{"n_layer": 9, "d_mlp": 256, "vocab_size": 7500, "norm": "layernorm", "positions": "rope", "bias": "qkv", "parallel_block": false, "init_std_qkv": 0.0255, "lr_mult_down": 3.0, "steps": 8991}
MLP neurons of a small language model. Each row is named by its layer, matrix (gate and up: input weights; down: output weights) and neuron, and shows model dimensions 32-95. Each number is 128 + 24 x the weight over its row's rms, rounded and kept within 0 to 255. A neuron's up and down rows have the sign that makes its largest values positive.
Before each neuron's rows, "fires on" lists the tokens most often at its 100 highest values on Wikipedia text that the model never trained on. A number after a token or word is its count.

fires on: ")," 32, " is a" 11, ") is a" 6, " an" 6, ") was an" 5, ") was a" 5
L5.gate109 [ 87 140 127 140 125 135  90  82 117 144  93 142 135  93 118 101  86  95 147 146 142 150 142 122 152 160 122 146  74 149 120 131 154 139 116 132 130  82  86 143 125 119  98 115 165 129 131 164 155 144 140  99 149 153 136 103 146 107 155 164 126 161 126 118]
L5.up109 [167 161 123 141 171 128 101 105 153 167 127  72 119 129 101 128 117  95 124 149 139 129 174 174 100 142 167 159 150 143 129 104 110 139 152 126 130 127 113 101 141  86 113 156 137 138 126 130 149 156 170 133 103  76 117 124  99 109 123  91 123 142 115 137]
L5.down109 [211 126 137 147 135 118 135 118 170 135 121 129 115 143 148 119  99 138 118  99 131 137  92 134 116 151 151 105 143 140  80 131 130 110 125 103 167  89 137  93 100 109 182 146 171 141 118 160 105 104 128 124 107  84 121  82 138 151 100 135 137 136 142 122]

fires on: "im" 27, "om" 13, "ou" 11, "rom" 9, "u" 7, "or" 5
L5.gate149 [ 82 132  96 176  97 129 100  90  97 127 143 157 120 136 113 149 129 131 105 142  97  91 144 124  94 165 133 131 101  99 117 147 163 159 134 138 134 136  66 111 114 158 125 161 154 164 121 120 131 178 101 117 148 102 157 104 151 123 155 112 148  65 149 114]
L5.up149 [108 126 137 145 163 119 136 138 136 114 132 107 133 155 114 125 125 133 138 114 132 125  93 141 104 125 144 184 142 143 139  98 126 136  83 151  85 160 117 129  83 129 146 136  95  84 110  91 118 104 131 132 113  97 120 108 182 122 153 184 132 115  98 117]
L5.down149 [107 139 126 130 141 153 104 126 115 133 144 103 117  99 133 165 106 220 143  88 131 133  97 102 127 187 190 113 141 123 121 139 152 142 174  83 119 150 127 102 110 101 145 129 119 159 152 145 124 147 133 137 121 118 132 125 111 145 115 164 161 151 130  74]

fires on: "th" 32, "st" 13, "rd" 13, "nd" 11, "end" 9, "enth" 5
L4.gate94 [156 170  81 100 133 109 105 113 113 174 129 171  83 156 130 137 173  88 110 169  96 150 108 127 150  99 103 103 111 130 122 124  82 152 103 104  96 145 114 136 121 130 119 119 150 125 147 164 170  90 140 149 153 120 134 125 135 135 119  98 107 166 135 166]
L4.up94 [111 145 149 111 137 108 135  87  89 139 116 117 154 100 120 145 110 134 161 134 147 108 143 120 142 116 121 110 113 137 164 100 133 121  87 106 109 159 155  91 148 120 101 111 124 140 103 126 133 139  91 139 142 157 176 169 140 113 158 133 106  96 158 152]
L4.down94 [109 148 116 110 167 144 124 150 116  77 111 115 147 145 138 110  92 130 140 106 110 150  82 135 125 107 124 162 122 134 116 129 107 116 126 144 122 125 113 128 183  88 165 169 144 120 130 127 120 110 113 131 116 120 162 105 153  71 143  66 168 139 121 114]

fires on: " w" 32, "-" 16, "\n\n" 12, "\n" 12, "g" 8
L4.gate104 [ 80  78 172 155 112 109 161 160 146 123 120 144 126 109 123 166 145 136  71 140 190 115 176 116 124 159 120 130 170 163 121  90 104 113  95 115 154 112 166 148 118 128 163 125 124  93 138 154 130 142 157 138 115 134 150 159  82 148 139 105 140 151 158  97]
L4.up104 [143 161 138 177 127 122 103 115 101 149 125  89 141  96 113 123 135 137 143  75 155  67 125 128 121 167 110 147 149  83 147 117 119 129 126 108 163  71 117 110 155 140  97 140 131 128 135  97 109 106 128 122 152 156 147 125 103  89 156 118 140 126 119 162]
L4.down104 [ 99 138 149 125 103 143 154 146 161  95 135 128 103 177 129  84 107 109 147 144 158 134 210 149 176 138 103  65 112  91 129 135 139 137 123 101 146 129 143 169  90 105 121  62 108 140 157 136 105 112 106 116 136 104 139 156 117 134 156 138 136 126 162 102]

fires on: " " 63, " over " 6, " approximately " 4
L5.gate224 [137 155 102 111 183 123 165 178 132 130 108 140 116  88 110 132 126 112 129 120 156 133 101 155 115 129 122 153 108 121 169 130 149 115 147 196  99 108 154 130 125 127 165 162 155 115 139 112 121 117 100 127 117 138 133 137 166 134 130 119 124 133 146 113]
L5.up224 [141 148  59 106 147 102 123 141 109 103 135 146 134 155 160 103 123 123 154 149 102 134 138 150 126 126 124 138 134 131  98 111  97 123 138 158 130 177 147 124 153 141 125  59 122 106 109  78 125 166  98 168 105 124 116 138 190  87 180 130 121 141 139 160]
L5.down224 [105 120 155 112  90 110 122 141 140 151 100  96 118 125  97  65 101 130 145  85 125 121  39 116 104 137 119 168  99 176 182 120 152 119 136 112 122 106 129 131 124 123 126 166 108 101 122 101 139 197 132 102 159 141 115 149 137 128 111  99 135 124 128 161]

fires on: " " 96
L5.gate74 [ 89 102 101 178 144 115 106 148 118 120 124 140  93 129 111 140 132 126 125  91 137 149 160 134 106 164 142 149 101 166 183  97 126 140 118 139 137 143 131 134 148 110  99 150 127 132 139  95 112 103 109 170 157 130 149 137 120 109 151 121 134 150 144 126]
L5.up74 [149 187  92 207 118 107 110 118 114 133  83 126 106 162 136 171 121 128 174  94 112 157 119 151 149 144 123 108 163  86 136 122 135 128 155 128 118  79 137 139 153 137 144 158 129 162  96 136 162 143 105 153 125 134 115 125  91 132 100 108 145 140 129 100]
L5.down74 [124 119 148 122 110 160 106 136 163 110 151 111 156 138 108 120 109 137 130 127  84 150 149  95 162 149 118 122  77 132 147 192  98 123 109 108 130 113 137 124 135 134 187 238 149 126 119 140 164 134 133  52 130 123 158 118 161 129  64 109 125 116 140 143]

fires on: " / (" 26, "or" 14, "ard" 7, "ap" 6, "u" 5
L4.gate88 [114 167 108 105 191  97  76 154 176 137 140 106 109 106 118 109 140 119 110 120 149 122 186 125 137 162 140  92  93 123 131 125 130 161 119 141 123 154 106 130 120 157 109 136 129 164  98  81 116 108 124  86 166 103 121 123 143 135 120 132 132 131 135 106]
L4.up88 [ 82 138 156 102 112 102 142 148 133 126 164 139 136 114 136 134 140 164 136  86 116 145 144 108 145  96 145  92 107 123 137 108 133 131 142 128  98 154 129 129 138  66  94  86 111 143 121 127 130 127 129 149 138 157 149 151  88 152 117 138 149 132 112 107]
L4.down88 [137 129 131 127 111 113 120 117 141 122 128 141 128 149 172 100 128 108  89 125 167 117 158 130 127 141 132 122 149 166 124 161 142 120 111 151 104 142 166  97 175 101 113 122  61  84 104 116 120 120 148  78 160 145 105 173 131 120 169 137 125 127 109 164]

fires on: "is" 17, "ul" 8, " made" 7, "ure" 6, "uc" 6, " held" 6
L4.gate12 [103 107 165 104 116 120 123 155 125 153 148 117 143 137 116  97 164 114 136 138  97 159 104 142 140 136 188 100 106 171 143  96 100  96  98  96 112 158 106 128 131 151 165 144 148 115 110 136 149 149 108 171 115 117 103  92 108  76 134 171  89 170 132 155]
L4.up12 [182 169 138 146 146 128 122 140 132 132 131 163 120 123 106 134 138  95 114 135 109 108 106  96  91 139 143 114 121 149 108 142 105 139  99  88 180 148 110 140 135 179  97 193 104 114 142 128 122 138 164 129 122 113 156 139 124 121 148 114 129 122 133  98]
L4.down12 [118 105 141 150 154 100 137 140 151 143 119 123 137 117 119 162 159 123 140 158 135 129 154 119 161 122 168 142 116 101 125 181 103 140 151 118 141 125 115 105 127 109 136 156 107 173 107 170 108 126 130 101 104 135  74 152 107 147 118 138 109 124 133 118]

fires on: "ed" 22, " | G" 9, " | A" 6, " |" 6, "A" 5, "P" 5
L5.gate72 [ 93 147 169 132 154 141  96 117 126 168  94 113 133 114 195 128 135 151 131 140 120 122 130 116 123 126  86 110 111 137 184 103 163 175 152 119 132 127 166 129 108 100 125 102 114 139  94 142  88  85 110 134 114  71 156 130 108 132 112 149  98 171 105 153]
L5.up72 [109 110 157 121 142 163 102 140 130  99 126  88 119 141 145 115 128 123 107 158 143 151 105 113 138 108 148 119 138 146  88 147 135 134 103  75 181 119 146 119 145 114 135 118 190 183 119 131 112 117 130 135 133 117 121 110 144 161 140 101 121 151 128 165]
L5.down72 [113 130 122 125 152 104 125  65 148 124 111 136 164 121 148 144 102 129  86 160 112 121 174 105 153 180 145 123 161 132 134 140  67 139 115 140 129 163 139 129  97 140 122 107 131 101 122 137 163 128 151 182 118 149 103 139 117 123 116 125 173 154 172  94]

fires on: "b" 14, "le" 12, "em" 9, "ard" 9, "od" 5, "m" 4
L4.gate186 [102  96 112 158 107 112 144 159 152  98 135 160 145  91  99 118 108 144 121 184 107 151 129 152  81 134  84 136 159 143 153 140 123 135 131 123 158  73 103 167 117 135  97 112 125  96 104 138 199 128 156 135 118 118 110 175 122  69 130 165 174 102 145 114]
L4.up186 [156  91 103 135 125 129 144 134 147 146 117 132 127 103 108 143 140  95 155 148 112 123 106 138 159 109 103 155 107 150 183 146 143 117 101 119 117  92 124 127 155 118  89 143 179 154 130 117 129 133 175  92 152 114 151 105 170 159 162 124 119 107 140 101]
L4.down186 [151 141 103 109 137 143 118 142 164 135  93 119 133 180 136 102 169  95 135  89 163 160 106 121 150 139 120 135 150 118 161 124 119  99 155 129 136 155 114 131 140 143 149 124 130  85 132 117 140 123 154 145 146 143 111 118 147 118  99 120 154 110 140 168]

fires on: " In" 18, "ing" 17, "," 14, ", in" 7, "r" 6
L4.gate239 [118 169  96 153 134 182 156 152 102 133 112 154 116 122 109 142 115 113 118 153  90 137 143 153  97 104  87 152 103 150 120 146  93 123 110 112 126 161 110 114 108 166 105 122 122 104 140 135 152 128 111 109 137 176 121  87 122 120 109 104 125 133 138 163]
L4.up239 [126 124 126 169  94 156 161 178 142 146 117 160 140 126 108  73 107 102 140 133  68 124 132 154 141 125 111 156  77 116 139 181 145 134 110 115 146 139 124 128 102  86 102 154 117 121 116 121 110 133 157 110  75 140 139 102 139 118  97 125  53 138 138 138]
L4.down239 [122 138 165 140  81 135 107 114 128 124 181 116 168 163 120 165 116 146 144 109 123 151 106 138 177 134 155  92 135 108 127 128 110 119 137 153 154 109 147 136 152 158 183  96  89 153  82 121 138  90  65 150 118 110 151 168 138 144 112 132 126 117 110  99]

fires on: "th" 14, "rd" 11, "ice" 8, " as" 8, "ast" 7, "st" 5
L5.gate163 [127 136 116 109 115 129 122 158 111 109 140 124 118 166 181 134 140  85 161 185 147 120 120 159 109 136 144 117 142 106 115 154 116 129 111 136 158 128 128 128 138 103 133 179 191 121 150 130 106 143 107 114 143 140 101 154 162 146 121 114 129  95 138 147]
L5.up163 [ 98 207 126  93 134 130 148 130 134 140 158 103 115 171  91 174 101  99 136 135 113 182 110 146 150 123 121 127 102 106 137 156 104 121 143 116 139 119 156  91 166 114 128 140 130 138 169 119 136 120 114 152 139 134 104 115 100 163 138 101 142 161  88 150]
L5.down163 [152 167 133  87 129  91 125 128 148 157 116 123 112 135  94 142 118 155 145 139 114 161  51  96 121  96 107 143 127 104 124 161 154 113 143 113  82 132 176 142 153 155 133 134 122 154 135 117 116 149 105 124 140 125 126  94  55 116  99 123 167 156 154 187]

fires on: "em" 41, "art" 6, "or" 6
L5.gate63 [138 122 133 140 128 155 119 118 104 102 113 127 132 134 148 115 136 116  95 102 133 121 104 109 130 152 140  79 149 111 152 200 130 133 111 118 111 107 143  83 144 155 144 199 125 148 126  92 128 152 195 104  84 106 169 105 149 125 159 138 130 126 122 122]
L5.up63 [157 118 145 150 116 115  69  90 113 117  95 115 139  90 140 176  96  74 123 149 135 103 152 107 110 133 129 141  96 141  83  90 101 142 140 129 138 140 131 148 143 136 103 174 126 120 171 125 111 135 112 113 179 140 127 166 134 118 164 147 103 107 143 155]
L5.down63 [109 138 150 127 122 149 129  83 115 132 117 153 158  94  97 158 145 123 113 134  89  68 134 123 176 156 135  96 143 120 141 151 152 146 111 122  97 125 141 106 170 144 124 178 114  97 148 136  82 186 179  80 101 113 109 150 111 141 139 115 180 139 134 129]

fires on: " S" 27, " In" 12, " P" 9, "2" 6, " All" 5, " N" 5
L5.gate28 [121 110 141 107 130 112 110 135  88 115 133 141  96 143 113 146 158  93 119 112 124 119 118 101 165 166 148 104 149 162 159 124  79 116 103 118  97 142  96 165 128 111 141 124 156 133  98 116 124  83 198 109 173 139 148 111 113 136 134 127 147 139  89 151]
L5.up28 [167  90 153 104 128 142  76 193 120 159 142 138 142 132 114 149 164 132 131 104 124 111 150 104  90 107 155  85 126 133 159 106 154 111 110 133 148  91  98 125 152 106 163 145 131 156 156 145 151 128 131 130 179 149 114  80 188 155 107 100  98 148 154  88]
L5.down28 [120 157 182 170 124 114 128 138  96 129 162 137 128 141 120 128 145  77 120  95 134 109 146 129 145 168 131  96 177 107 127  73 134 152 122  85 135  93 118  95  69 109 132 127 114 129 130 135 149 112 148 107 160 158 136 148 125 147 124 147 111  81 129 142]

fires on: "," 36, " |" 13, "at" 7, " and" 6, "a," 5
L4.gate83 [130 123 119 180 164 152 103 154 113 125 149 121 141 130 125 181 135 162 137  95 142 155  83 190 108 102 140 108 111 132 119 136 101 121 122  95 162 164 135 118 153 120 130 133 118 118 141 108 143 134 140 148 124 108 165 102 129 171 107 165  83 129 137 109]
L4.up83 [156 154 112 139 120 138 101 118  98 153 113 133 138 130 139 169 123 139  90 139 115  68 115 125 149  95 119 100 100 132 107 116  94  80 159 154 128 136 163 135 147 100 127  93 135  83 147 102 127 163 143 148 138 124 171 138 106  96  94 154 112 116 122 140]
L4.down83 [170 103 122  88 179  98 109 168 128  97 118 139 122 133 121  91 132 112 115 164 116 143 155 195 141 118 121 132 130 125 100 117 142 177 124  74 190 162 123 113 117  93  95 136 158  95 109  97 138 110 146 120 132 108  91 116 125 147 125 164 134  89 101  99]